Weights of a small transformer language model.
Size: MLP 640 SwiGLU, vocabulary 8192.
Architecture: RMSNorm before each block, rotary positions, no biases in attention or MLP, tied embeddings.
Training: a variant of Muon for these matrices, 903M tokens, 12500 steps.
MLP neurons of a small language model. Each row is named by its layer, matrix (gate and up: input weights) and neuron, and shows model dimensions 0-95. Each number is 200 + 40 x the weight over its row's rms, rounded and kept within 0 to 999. A neuron's up and down rows have the sign that makes its largest values positive.
Before each neuron's rows, "fires after" lists the tokens most often just before its 100 highest values on Wikipedia text that the model never trained on; "fires on" lists the tokens most often at its 100 highest values on Wikipedia text that the model never trained on.

fires after: " =", " |", " ", " Mid", ":", " gold"
fires on: "\n", "field", " Position", "path", " well"
L2.gate84,193,189,192,260,200,174,180,182,294,202,203,204,222,214,264,202,192,262,124,186,200,202,185,228,194,162,163,204,174,230,207,267,129,148,206,205,221,259,202,250,235,107,160,171,199,131,271,198,212,161,191,292,214,166,210,199,212,192,225,166,236,189,144,223,231,160,175,247,228,165,209,222,185,202,123,142,247,188,234,148,140,236,183,300,182,239,204,99,223,200,166,165,128,181,139,203
L2.up84,218,180,198,193,250,254,154,240,187,190,191,207,267,214,157,145,140,182,185,260,225,185,209,224,214,206,163,164,183,193,89,199,197,154,236,248,174,157,197,208,167,202,145,252,249,202,182,169,172,246,203,204,123,187,231,235,215,216,216,198,228,147,165,226,225,192,223,183,177,144,238,199,178,263,257,138,232,203,167,170,165,210,205,302,162,293,235,121,228,166,228,189,192,228,170,200

fires after: "\n", " Gold"
fires on: "\n", " medal", "n", "e"
L2.gate403,193,172,269,197,203,247,216,259,205,201,112,236,177,190,290,132,173,211,164,203,172,128,239,246,193,206,142,187,198,208,174,217,188,190,203,179,244,194,253,196,245,235,173,169,188,140,214,162,241,241,107,187,203,211,154,232,169,206,207,216,176,241,204,196,265,207,198,168,145,202,179,192,233,195,239,191,285,183,250,248,231,255,167,192,188,252,211,234,175,250,203,313,131,220,285,177
L2.up403,205,209,174,267,213,225,224,216,225,224,185,195,191,222,241,196,203,199,300,155,125,116,211,158,187,239,230,261,176,179,215,184,207,126,217,261,130,209,195,250,178,220,159,243,186,179,176,209,227,200,142,193,162,212,223,150,183,183,228,190,158,220,216,192,205,228,191,213,210,263,293,149,191,177,179,183,215,104,185,209,238,228,184,154,254,235,236,214,196,195,224,280,221,204,178,150

fires after: "1", "2"
fires on: "9", "0"
L5.gate16,233,195,162,100,253,165,165,252,210,235,199,232,151,129,193,185,221,211,210,131,171,187,285,124,254,226,157,249,272,185,218,132,201,200,150,247,234,223,161,252,224,187,237,207,174,227,203,236,166,156,200,155,163,165,178,222,258,211,198,247,180,172,273,134,225,204,270,245,197,220,247,192,287,236,212,201,212,171,198,126,176,190,205,145,139,185,141,155,274,169,257,209,223,131,246,184
L5.up16,221,276,125,148,150,215,247,116,206,216,289,185,263,172,205,222,232,207,177,190,196,238,227,220,277,242,200,240,125,240,190,209,203,190,230,192,226,220,227,226,221,176,215,164,229,148,238,177,249,161,234,247,191,205,222,149,214,162,189,234,240,150,226,175,160,210,263,181,246,232,180,170,98,221,252,231,201,253,270,227,186,182,119,159,280,189,251,197,220,197,149,227,183,219,203,185

fires after: "2", "1", "4", "3", "0", "5"
fires on: ".", ":", "-", " in", "–", ","
L5.gate498,231,175,193,215,222,182,176,240,169,199,216,249,218,218,149,132,153,235,227,241,177,183,110,134,233,286,181,199,224,231,179,210,169,225,235,208,139,119,171,229,122,128,195,207,189,176,142,140,252,144,238,179,243,162,222,186,219,155,190,165,229,318,228,249,239,163,145,219,161,248,142,154,212,217,166,177,225,242,182,194,175,74,209,213,229,224,225,249,259,177,257,176,264,239,161,198
L5.up498,188,149,190,180,221,197,238,176,180,174,181,195,246,258,190,227,208,183,279,123,249,208,116,217,214,202,172,240,188,215,211,181,172,187,231,210,200,158,150,193,166,149,218,187,249,183,183,187,163,263,280,212,193,241,228,72,175,196,219,155,181,182,198,153,126,182,203,244,197,178,141,197,230,169,173,161,189,241,208,193,193,243,224,174,225,165,223,223,154,171,206,208,233,281,190,209

fires after: "\n", " Li", "br", "wa", " Ro"
fires on: "\n", "ke", "vers", "is", "ves", "tra"
L3.gate14,231,174,188,175,237,275,125,182,105,163,192,120,236,230,152,135,188,213,153,189,216,164,195,166,199,193,163,212,214,190,246,229,185,190,244,209,263,192,220,117,202,175,244,163,204,267,221,169,138,189,203,148,211,233,170,234,141,201,208,192,250,215,229,185,213,167,202,220,190,218,224,256,267,231,226,252,279,181,196,179,169,198,198,204,238,218,231,199,177,216,290,189,184,246,254,139
L3.up14,209,255,208,237,248,224,229,170,221,213,173,170,216,193,219,250,232,238,198,176,279,260,174,199,186,173,277,249,127,198,248,161,228,270,250,235,237,203,250,276,215,175,138,184,182,183,161,229,219,240,136,181,142,184,156,155,179,258,243,223,222,273,175,232,264,218,245,231,186,159,241,136,223,292,128,157,256,191,191,208,134,180,250,127,234,188,168,184,263,203,154,228,182,151,145,223

fires after: "\n", ")", " |", " W", " D", " "
fires on: "\n", " |", "-", ":", ";"
L5.gate196,196,173,221,208,260,219,207,205,229,240,317,219,208,181,195,165,276,192,201,146,187,234,168,248,257,179,232,180,219,249,174,160,205,155,151,213,192,201,125,271,190,139,287,177,198,132,248,215,123,121,275,195,198,277,214,163,142,173,193,270,253,216,198,167,230,223,141,262,166,244,165,197,213,160,191,230,212,280,233,149,261,211,191,180,181,213,262,182,170,238,177,168,275,176,196,157
L5.up196,145,196,202,183,189,240,156,144,212,204,162,194,136,149,205,192,173,188,194,254,151,246,161,172,192,164,231,258,163,219,189,160,129,295,258,131,183,257,188,214,235,225,201,241,232,209,211,174,219,127,188,166,187,251,273,177,226,175,206,217,198,160,163,201,180,166,196,247,216,187,248,164,189,212,165,187,158,173,193,217,193,230,192,164,154,234,240,256,245,179,191,144,164,197,190,154

fires after: " |", " ", " of", "in", "0", " within"
fires on: " ", " the", " |", "%", "-"
L5.gate166,197,187,162,198,182,216,207,208,207,88,220,257,267,221,202,146,209,158,249,204,179,179,128,201,180,219,187,199,149,134,183,146,244,176,191,152,228,289,203,148,221,182,204,159,249,188,210,291,216,260,200,232,169,252,245,247,195,172,169,136,162,202,104,232,172,199,147,232,178,178,200,272,181,212,194,206,152,161,237,199,244,185,217,219,292,176,167,225,145,254,214,112,196,222,251,200
L5.up166,180,244,172,229,167,192,176,216,228,258,119,211,151,190,226,256,318,210,159,216,235,252,287,177,125,173,212,244,135,291,219,167,184,255,232,230,254,230,229,149,235,194,243,170,170,205,240,296,213,167,239,204,258,218,93,186,237,194,213,255,168,249,125,125,252,243,143,174,207,178,243,224,206,129,236,236,225,160,106,189,204,219,218,160,144,183,257,200,239,178,223,215,222,196,186,224

fires after: "==", " ==", "===", " ===", " dis", " con"
fires on: "\n", "tri", "s", "ho", "st"
L5.gate627,131,225,139,194,162,131,191,226,168,175,179,170,163,86,169,197,222,198,226,180,163,239,248,240,248,257,210,199,178,242,117,199,236,133,191,155,188,201,155,294,200,243,161,223,240,225,177,140,227,218,196,220,192,247,198,160,169,150,135,237,209,239,169,211,210,259,159,182,195,225,194,187,214,173,245,185,274,276,190,223,232,193,266,170,183,263,163,177,233,185,223,199,255,201,139,132
L5.up627,185,270,144,207,197,155,161,174,189,171,193,74,189,201,187,274,239,180,184,116,213,264,178,223,180,224,278,138,237,243,203,259,153,143,177,228,184,192,114,218,198,191,230,239,230,196,237,136,197,183,182,246,159,150,215,131,229,246,212,210,204,204,211,250,222,249,250,225,181,152,163,166,143,192,182,181,186,187,222,174,206,286,179,157,163,210,156,201,256,200,164,210,164,247,154,127

fires after: " Su", " Fu", "nor", "zy", " I", " to"
fires on: "mal", "zu", "me", "ku", "ma", " be"
L3.gate358,180,159,252,240,135,122,231,325,181,202,154,220,238,165,244,254,206,192,266,193,218,194,107,138,281,228,241,141,230,216,241,200,222,191,201,165,143,171,124,165,219,229,158,239,217,206,131,208,232,182,254,215,208,246,169,241,246,131,207,198,220,262,129,205,191,175,210,149,225,194,207,127,233,214,143,166,189,168,215,194,130,182,165,121,239,223,264,190,201,178,157,170,139,156,233,150
L3.up358,204,181,211,216,257,265,144,168,202,206,201,167,190,185,213,189,213,163,234,208,199,262,171,177,179,198,155,245,203,184,152,178,156,201,121,250,240,244,219,204,148,166,142,192,173,147,175,220,225,154,149,225,200,165,238,249,182,183,206,140,193,197,188,179,135,205,252,233,221,168,197,233,264,182,258,271,227,261,198,260,209,214,261,265,229,234,128,174,203,203,218,165,183,197,264,205

fires after: "\n", " |", "-", "|"
fires on: " ", "s"
L3.gate597,262,142,214,170,208,224,121,204,202,205,217,186,149,171,208,199,83,201,152,205,214,192,144,209,171,173,152,166,187,186,200,179,258,198,163,206,153,276,186,133,217,145,86,201,146,250,222,147,217,306,142,252,181,217,222,172,215,237,171,227,148,201,187,256,155,200,154,243,205,211,141,202,201,229,262,237,145,183,245,226,173,201,185,245,236,192,213,243,130,241,204,169,207,232,109,190
L3.up597,247,162,208,121,169,174,138,163,210,206,172,303,261,244,202,135,157,234,172,248,251,188,250,255,238,228,239,227,199,192,205,171,155,227,276,135,271,228,161,157,153,113,141,132,232,225,224,148,194,240,173,161,273,276,201,256,135,229,217,185,138,232,222,173,194,215,169,239,166,209,247,173,164,220,204,250,202,161,260,194,181,182,168,254,225,194,188,202,206,233,234,165,232,112,162,161

fires after: " |", " "
fires on: "\n", " ", " |"
L5.gate5,223,184,212,214,239,255,174,193,194,182,151,202,222,166,226,190,243,218,180,167,189,191,165,171,237,199,185,194,216,159,212,224,153,182,151,210,171,225,180,113,136,214,242,165,189,186,210,290,143,208,278,181,190,176,149,205,225,185,256,265,177,163,165,218,235,156,176,238,226,159,292,266,170,178,186,186,254,220,224,191,242,171,262,200,173,146,213,203,220,212,205,217,231,172,178,208
L5.up5,252,207,202,221,181,181,198,255,245,281,186,170,209,173,173,242,158,191,210,264,215,234,201,281,255,198,205,114,239,181,109,186,228,206,278,181,157,174,229,265,235,217,189,199,251,207,187,238,188,234,215,333,211,157,196,169,281,210,235,167,178,139,120,236,217,307,183,204,256,204,176,186,257,213,235,245,187,198,193,179,265,193,191,240,179,163,126,194,221,260,258,305,142,162,225,220

fires after: "1", " ", " in", "2"
fires on: "9", "1", " a", " in", " to", "0"
L5.gate377,242,145,175,275,227,229,212,175,158,224,305,172,191,237,192,196,248,180,237,157,164,260,209,78,263,249,155,220,257,232,234,246,175,137,197,160,167,190,149,219,151,176,203,165,246,191,237,245,146,124,223,227,203,144,184,208,259,171,244,144,170,285,222,135,213,231,231,279,195,183,189,190,184,258,177,235,243,186,199,170,163,240,248,272,205,284,204,247,166,167,182,159,114,145,215,163
L5.up377,204,248,172,249,204,132,198,218,203,214,238,193,214,223,161,214,203,118,233,85,164,219,263,214,209,235,293,213,135,195,185,194,246,209,170,209,158,149,131,181,208,289,212,227,223,203,193,181,223,115,167,129,157,282,215,237,151,164,124,248,170,206,189,226,228,231,206,229,236,187,191,123,242,187,260,152,180,162,154,189,222,212,243,181,190,181,168,203,182,205,137,220,173,244,193,147

fires after: "2", "8", "4", " Votes", "1"
fires on: " |"
L3.gate67,228,160,224,183,174,98,155,194,143,208,194,267,180,173,163,177,199,244,212,215,183,190,260,138,257,153,219,225,201,208,164,216,189,191,229,254,215,175,164,236,234,191,199,206,262,203,218,150,225,265,224,156,238,283,133,157,209,183,237,139,212,221,257,191,262,198,246,235,237,192,178,252,200,208,222,194,271,150,213,166,236,146,217,153,181,149,151,250,190,175,213,158,240,306,249,239
L3.up67,176,238,265,192,192,128,218,202,256,214,183,230,238,260,208,187,256,156,106,192,278,201,195,157,170,223,242,155,136,171,190,241,247,181,148,119,244,127,171,186,197,212,104,208,186,227,223,195,250,237,185,185,177,243,223,211,229,237,216,135,215,272,243,248,224,193,171,211,318,176,171,177,240,178,165,136,167,211,252,164,230,193,175,163,171,219,220,202,212,166,202,198,209,227,179,189

fires after: "\n", " =", " |", " L", " D", " "
fires on: "\n", " |", "|", "|---|---|", ";", "|---|---|---|"
L2.gate354,230,235,256,228,122,185,179,242,176,231,179,267,265,126,214,238,242,198,218,180,214,249,227,197,197,215,215,223,189,190,227,208,182,138,221,251,168,210,184,149,150,275,209,145,191,135,169,155,141,186,222,187,195,165,187,255,161,261,228,152,189,134,234,187,179,202,243,165,231,118,128,178,245,241,171,193,191,239,224,226,203,201,247,231,208,175,144,202,225,147,205,214,148,158,177,247
L2.up354,281,159,210,238,324,193,258,227,198,183,230,213,208,186,209,195,225,223,216,224,278,231,145,224,208,165,202,244,240,197,146,168,168,210,183,231,224,182,205,224,215,143,214,259,223,164,228,199,270,239,212,211,143,232,228,272,149,243,159,224,211,173,208,168,249,234,186,95,232,197,234,190,230,227,240,223,120,145,206,259,242,238,223,244,234,217,126,214,173,191,218,180,149,231,207,269

fires after: "\n"
fires on: "==", "===", "\n"
L2.gate370,232,159,116,226,246,236,212,167,197,147,213,250,193,211,127,198,195,186,186,244,192,165,226,194,224,212,249,187,302,215,282,150,239,214,183,120,161,268,151,184,232,173,258,162,156,252,217,157,135,271,312,141,164,203,208,217,229,279,131,214,161,279,197,181,164,223,100,225,195,161,263,258,241,223,160,220,144,183,199,217,155,257,240,240,226,207,189,219,159,258,224,212,166,169,196,139
L2.up370,99,184,204,169,210,202,186,131,178,227,131,182,178,236,179,164,181,175,252,213,197,187,175,277,145,129,214,176,154,188,252,187,184,212,220,192,205,189,231,170,190,229,226,225,195,211,136,185,159,237,183,164,204,146,182,202,270,201,202,178,213,195,137,222,214,168,191,212,170,282,188,187,284,204,214,266,244,239,191,190,245,242,210,156,277,175,191,227,161,261,227,219,161,162,145,184

fires after: " as", ")", " ", " was", " and", "-"
fires on: " well", "ever", " is", " Succeed", "\n"
L3.gate351,201,278,217,232,242,206,105,254,273,207,238,221,183,220,185,166,206,239,228,169,256,199,144,187,152,178,195,204,218,218,168,127,173,181,222,249,152,127,194,231,104,176,210,211,189,228,180,199,230,170,188,143,249,207,242,254,185,210,214,274,132,214,216,269,235,92,186,244,222,226,257,220,186,187,240,182,160,253,187,190,224,196,178,194,238,282,203,185,260,230,207,229,188,225,134,299
L3.up351,249,161,149,285,215,254,187,214,175,234,139,120,135,150,215,152,166,226,185,253,300,188,202,193,186,269,204,141,237,196,145,218,252,213,184,218,159,252,225,206,230,164,190,190,228,237,265,242,209,178,217,233,221,122,201,214,194,200,227,175,165,253,164,213,188,191,202,129,181,256,224,241,217,312,230,186,188,227,263,135,152,237,190,181,157,194,217,158,161,150,210,187,212,277,211,182

fires after: "\n", "phe", "3", "5", " T", " /"
fires on: "-", " |", "no", "act", " ("
L3.gate431,156,246,117,275,228,239,154,187,244,189,277,180,147,202,251,214,100,168,235,211,212,216,212,204,200,197,197,213,195,184,237,240,189,225,117,170,132,157,199,177,224,209,210,207,191,162,290,211,168,203,228,257,188,196,233,179,262,209,173,231,256,230,180,222,133,126,202,255,228,241,216,149,169,114,205,221,129,245,179,180,184,244,232,202,211,208,159,170,198,184,234,180,291,250,115,214
L3.up431,239,252,169,227,224,192,212,217,191,122,243,184,217,194,154,165,144,263,214,205,215,190,274,210,175,177,117,214,236,185,95,239,196,134,205,233,160,195,214,204,261,201,244,179,276,191,229,212,184,145,188,231,265,208,137,167,190,167,155,199,276,228,194,232,188,173,180,256,143,252,178,190,159,172,194,172,204,222,76,218,217,235,144,235,183,194,275,239,132,101,205,270,277,201,179,181

fires after: " ", " W", "ku", " Kin"
fires on: "na", "mo", "at"
L2.gate59,169,126,215,236,152,160,161,199,178,251,175,230,194,176,159,162,232,224,177,249,190,172,260,219,126,216,184,226,186,210,223,239,264,199,221,267,145,198,172,243,200,192,191,160,175,204,196,205,188,197,202,201,151,221,141,230,187,175,176,214,186,201,167,244,157,188,199,249,208,143,237,166,202,207,125,226,217,195,234,195,224,217,133,147,213,225,190,175,204,246,204,119,187,232,168,234
L2.up59,186,163,183,200,144,168,163,158,213,202,231,223,218,187,261,189,219,231,214,161,131,197,200,216,161,203,193,214,231,219,226,209,137,239,187,213,123,218,178,237,195,173,234,179,240,188,146,219,187,184,294,182,196,175,189,220,180,165,180,195,208,206,172,172,198,147,237,167,216,248,242,211,198,264,199,189,150,168,272,214,159,130,199,227,237,207,171,172,166,166,157,212,204,227,209,262

fires after: "1", " ", "2", " Mc"
fires on: "0", "9", "5", " |", "s", "8"
L5.gate562,205,178,201,154,200,241,112,134,293,89,205,155,268,222,204,210,173,273,166,227,191,198,133,193,239,190,204,218,234,183,229,185,168,244,197,216,213,193,189,210,215,217,237,141,242,76,290,226,122,207,206,213,148,190,165,127,264,105,191,226,190,208,247,171,123,206,282,229,329,180,220,87,181,170,267,238,172,243,212,184,171,146,183,219,174,177,180,258,222,233,215,186,229,127,250,119
L5.up562,180,188,230,179,210,182,193,203,217,228,199,190,190,187,139,219,140,195,227,190,180,268,146,190,244,156,250,152,191,209,266,206,159,208,231,221,206,261,105,285,162,209,152,207,181,201,210,194,198,252,202,222,151,180,176,217,268,111,175,179,211,140,194,185,165,225,254,199,166,220,191,171,152,177,170,155,174,118,166,206,207,169,205,251,208,248,158,200,211,209,246,242,168,211,149,162

fires after: "0", "1", " Ja", " H", "G", " Pi"
fires on: ".", "im", "s", ":", "il", "c"
L2.gate223,232,186,222,212,242,173,194,193,207,191,293,244,176,221,169,190,196,254,127,270,75,192,113,196,159,237,186,269,172,181,225,243,165,188,178,265,113,223,263,220,228,241,210,199,210,182,171,176,224,127,143,140,262,121,186,112,239,188,116,197,205,180,209,240,167,141,195,176,274,198,247,224,207,175,179,185,194,211,187,210,168,246,124,232,250,140,169,215,250,235,206,163,233,217,208,118
L2.up223,186,151,220,219,186,201,206,149,110,201,180,215,139,154,211,246,145,145,191,183,197,137,198,113,173,278,266,153,213,209,222,168,180,208,232,184,277,183,201,228,173,189,199,174,203,220,272,195,163,176,230,242,287,272,261,212,263,205,151,209,201,153,214,191,150,138,259,206,218,188,198,215,159,200,182,199,252,211,162,218,166,306,173,239,186,158,179,229,291,288,147,216,177,300,259,230

fires after: "2", "3", "1", " All"
fires on: "-", "–", " |", " other", "rd"
L3.gate62,204,198,187,208,217,173,179,210,208,197,171,136,190,179,207,178,205,240,174,226,139,235,219,233,193,267,156,252,246,211,210,241,192,181,240,244,82,134,220,211,199,246,221,133,247,234,161,156,238,197,182,196,232,237,108,219,188,221,264,226,221,223,148,145,170,165,167,231,170,146,259,196,175,210,238,212,181,213,210,212,194,274,153,148,146,207,239,256,214,174,202,129,169,304,238,249
L3.up62,194,171,238,206,172,164,215,162,102,185,65,313,254,160,201,152,198,233,286,177,262,153,200,164,203,202,234,206,176,200,194,263,203,259,200,217,183,249,169,207,265,149,144,189,196,177,197,189,219,279,265,160,204,188,141,213,229,213,158,193,164,194,191,197,239,184,185,207,261,191,178,206,174,157,209,200,184,120,243,234,178,211,210,221,280,219,185,211,166,148,238,171,146,260,134,224

fires after: ",", "\n", "'", "s"
fires on: " including", " ", "s", " especially"
L3.gate309,163,181,243,199,199,161,217,174,162,193,136,187,165,231,125,240,210,186,245,173,127,193,139,212,203,179,245,215,253,190,298,167,280,240,230,163,146,151,181,194,191,143,191,192,195,189,224,199,223,194,165,180,169,159,200,290,148,120,201,227,175,163,248,230,192,207,201,172,215,255,239,221,176,205,170,160,222,195,164,198,229,180,172,219,228,211,199,242,135,202,221,288,124,229,163,229
L3.up309,218,219,262,179,213,146,272,179,243,208,186,243,250,216,118,185,234,214,136,163,227,136,267,184,240,214,194,227,238,197,222,197,221,184,238,140,164,246,217,166,275,137,210,197,208,206,166,187,279,247,191,203,237,167,165,172,213,215,271,162,166,226,165,163,214,124,124,244,165,179,279,179,275,188,282,152,205,225,184,272,224,142,198,144,186,220,236,204,200,252,190,296,203,149,168,161

fires after: "\n"
fires on: "\n"
L3.gate147,156,192,186,257,169,151,275,137,235,161,139,198,193,222,224,221,127,117,103,161,246,202,161,190,251,218,174,161,250,211,237,223,135,225,276,212,210,147,181,141,188,195,222,232,215,181,228,195,208,196,247,214,148,205,157,239,225,231,206,171,200,214,143,224,248,151,239,209,148,128,188,181,229,175,174,198,221,155,211,206,203,203,216,213,215,239,178,261,167,202,233,173,193,193,224,181
L3.up147,202,252,225,180,176,209,252,251,233,204,185,156,175,252,237,100,210,188,173,181,158,260,194,262,161,266,170,185,139,211,219,166,227,149,219,225,169,194,252,141,230,178,152,229,213,303,127,312,119,155,166,183,200,223,193,196,230,223,208,228,204,230,208,244,278,225,171,160,265,149,201,214,239,215,228,268,288,189,180,204,252,135,164,196,203,137,128,222,194,183,279,117,188,129,219,94

fires after: "\n"
fires on: "===", "\n"
L3.gate123,149,273,141,240,150,255,256,155,190,177,204,224,228,155,228,212,152,257,153,218,213,230,188,181,254,196,192,123,201,198,196,181,222,156,128,170,187,186,228,211,265,270,176,186,208,208,207,229,240,256,222,229,178,245,246,195,257,178,170,312,167,185,200,169,204,141,168,294,240,178,229,197,298,144,202,209,232,205,149,205,151,175,179,204,207,140,237,256,207,205,213,149,288,206,204,176
L3.up123,169,180,192,247,189,246,264,175,206,199,185,226,229,235,143,281,171,204,180,188,186,178,181,207,250,267,159,179,137,207,227,151,155,214,209,188,138,185,202,218,275,141,222,196,198,193,131,151,204,164,131,128,245,167,206,164,206,179,134,207,173,236,142,221,184,264,284,236,240,206,197,229,253,235,195,200,166,228,174,124,204,210,286,159,148,159,272,238,135,122,151,215,259,187,195,237

fires after: " |", " "
fires on: "\n", " |"
L5.gate44,276,189,199,188,145,196,180,256,223,187,218,211,169,190,200,177,177,203,303,181,167,254,225,167,231,227,123,126,198,240,208,209,185,154,216,169,215,164,226,204,135,147,145,167,238,228,214,231,194,146,238,268,178,206,169,230,198,188,232,189,166,228,201,222,197,229,232,213,232,175,277,212,165,259,183,261,255,158,202,197,230,138,242,199,192,278,106,218,216,203,186,225,180,217,168,180
L5.up44,141,215,221,219,222,291,311,218,234,234,242,189,240,162,209,210,226,226,146,186,139,195,194,233,159,239,216,187,187,192,135,228,218,186,241,197,160,199,129,197,259,153,216,209,187,177,234,260,174,117,213,228,240,171,175,194,205,228,222,229,288,215,78,160,225,195,209,206,242,194,199,173,149,136,284,177,179,148,156,156,277,216,150,159,204,194,173,224,182,291,158,234,277,223,289,253

fires after: "\n", "==", " =="
fires on: "\n", " to"
L3.gate602,250,159,278,130,241,188,186,257,154,161,203,123,163,100,153,169,253,291,227,200,192,167,281,223,217,142,212,227,195,187,160,182,222,160,146,166,136,207,226,204,241,214,169,277,202,186,219,273,252,150,239,195,154,216,168,141,130,237,231,275,196,186,195,171,204,195,201,200,253,173,226,292,171,206,157,234,249,259,289,167,245,166,262,160,231,187,173,198,233,166,219,209,223,168,187,185
L3.up602,244,198,190,104,228,239,226,118,213,228,231,209,253,216,154,206,218,118,204,201,203,171,244,260,183,218,128,197,250,226,205,163,269,213,162,171,204,243,235,216,197,200,169,212,209,154,257,144,191,271,223,172,201,142,80,160,231,224,198,206,155,183,194,267,201,195,148,166,226,168,146,239,244,218,176,182,201,159,227,203,198,166,144,231,186,183,183,238,194,184,218,308,161,235,183,209

fires after: "\n"
fires on: "\n", "==="
L2.gate415,172,194,148,199,134,278,166,255,191,160,148,186,222,195,232,129,284,191,214,304,224,234,163,267,243,209,188,212,220,176,234,226,160,165,211,232,208,208,180,165,252,265,219,198,221,253,133,190,167,193,135,244,159,136,227,122,279,158,237,238,172,167,225,163,171,210,287,175,216,161,211,185,195,178,207,263,233,187,171,176,232,171,246,207,161,248,182,231,200,210,267,216,213,199,241,183
L2.up415,190,213,259,241,156,266,226,265,117,168,197,284,174,268,187,166,272,210,225,283,256,198,154,199,216,217,202,273,211,167,220,223,208,192,276,238,215,163,208,203,142,215,180,222,154,296,152,220,172,206,129,252,208,213,214,98,286,111,182,205,164,204,203,209,158,151,244,202,170,145,211,135,274,185,222,220,261,180,136,206,287,229,225,139,171,198,167,224,195,205,250,204,211,179,211,158

fires after: "4", "7", "5", "3", "2", "6"
fires on: " |"
L2.gate531,228,182,122,182,224,268,204,145,220,177,225,232,164,177,174,178,164,195,165,198,215,171,205,148,202,144,184,163,155,197,198,187,167,254,120,252,141,209,202,228,237,251,173,193,174,193,119,176,218,178,173,205,235,168,186,215,215,134,173,224,179,181,142,166,185,161,200,213,187,240,203,163,215,237,160,209,71,106,214,289,169,238,264,237,217,176,154,233,253,194,203,181,216,266,202,144
L2.up531,131,130,267,178,223,232,266,169,127,254,184,212,213,268,208,181,134,238,141,226,250,198,194,190,233,101,210,214,224,197,195,209,225,271,172,151,173,221,142,264,182,234,231,206,149,185,167,167,172,202,191,243,172,269,231,163,245,162,179,130,112,196,169,174,230,198,238,240,184,200,188,141,231,165,170,257,262,139,248,231,201,183,227,189,216,183,255,275,208,233,142,234,165,270,218,158

fires after: ".", "\n", " Dur"
fires on: "\n", "ing", " After", "After", ":", "cell"
L2.gate143,345,238,181,173,229,146,155,188,272,201,180,167,99,211,167,228,183,187,155,223,186,236,152,214,236,148,258,233,229,193,229,172,214,200,207,221,204,275,214,190,144,161,165,193,217,239,182,255,232,193,160,180,232,188,190,161,198,192,261,202,163,171,209,190,212,233,207,214,134,240,236,244,283,190,233,222,255,163,262,209,213,244,231,186,189,171,186,193,235,210,248,178,243,227,180,149
L2.up143,157,230,181,206,196,216,232,219,294,208,263,196,250,177,156,126,204,115,229,266,243,182,254,180,196,169,197,239,177,201,167,165,172,80,317,156,164,235,227,137,216,229,154,166,168,198,221,244,223,250,131,175,137,215,197,195,153,200,196,237,201,164,220,281,183,202,150,167,210,268,160,250,157,130,265,133,204,146,198,191,271,102,233,193,195,216,201,230,215,288,210,177,199,194,141,181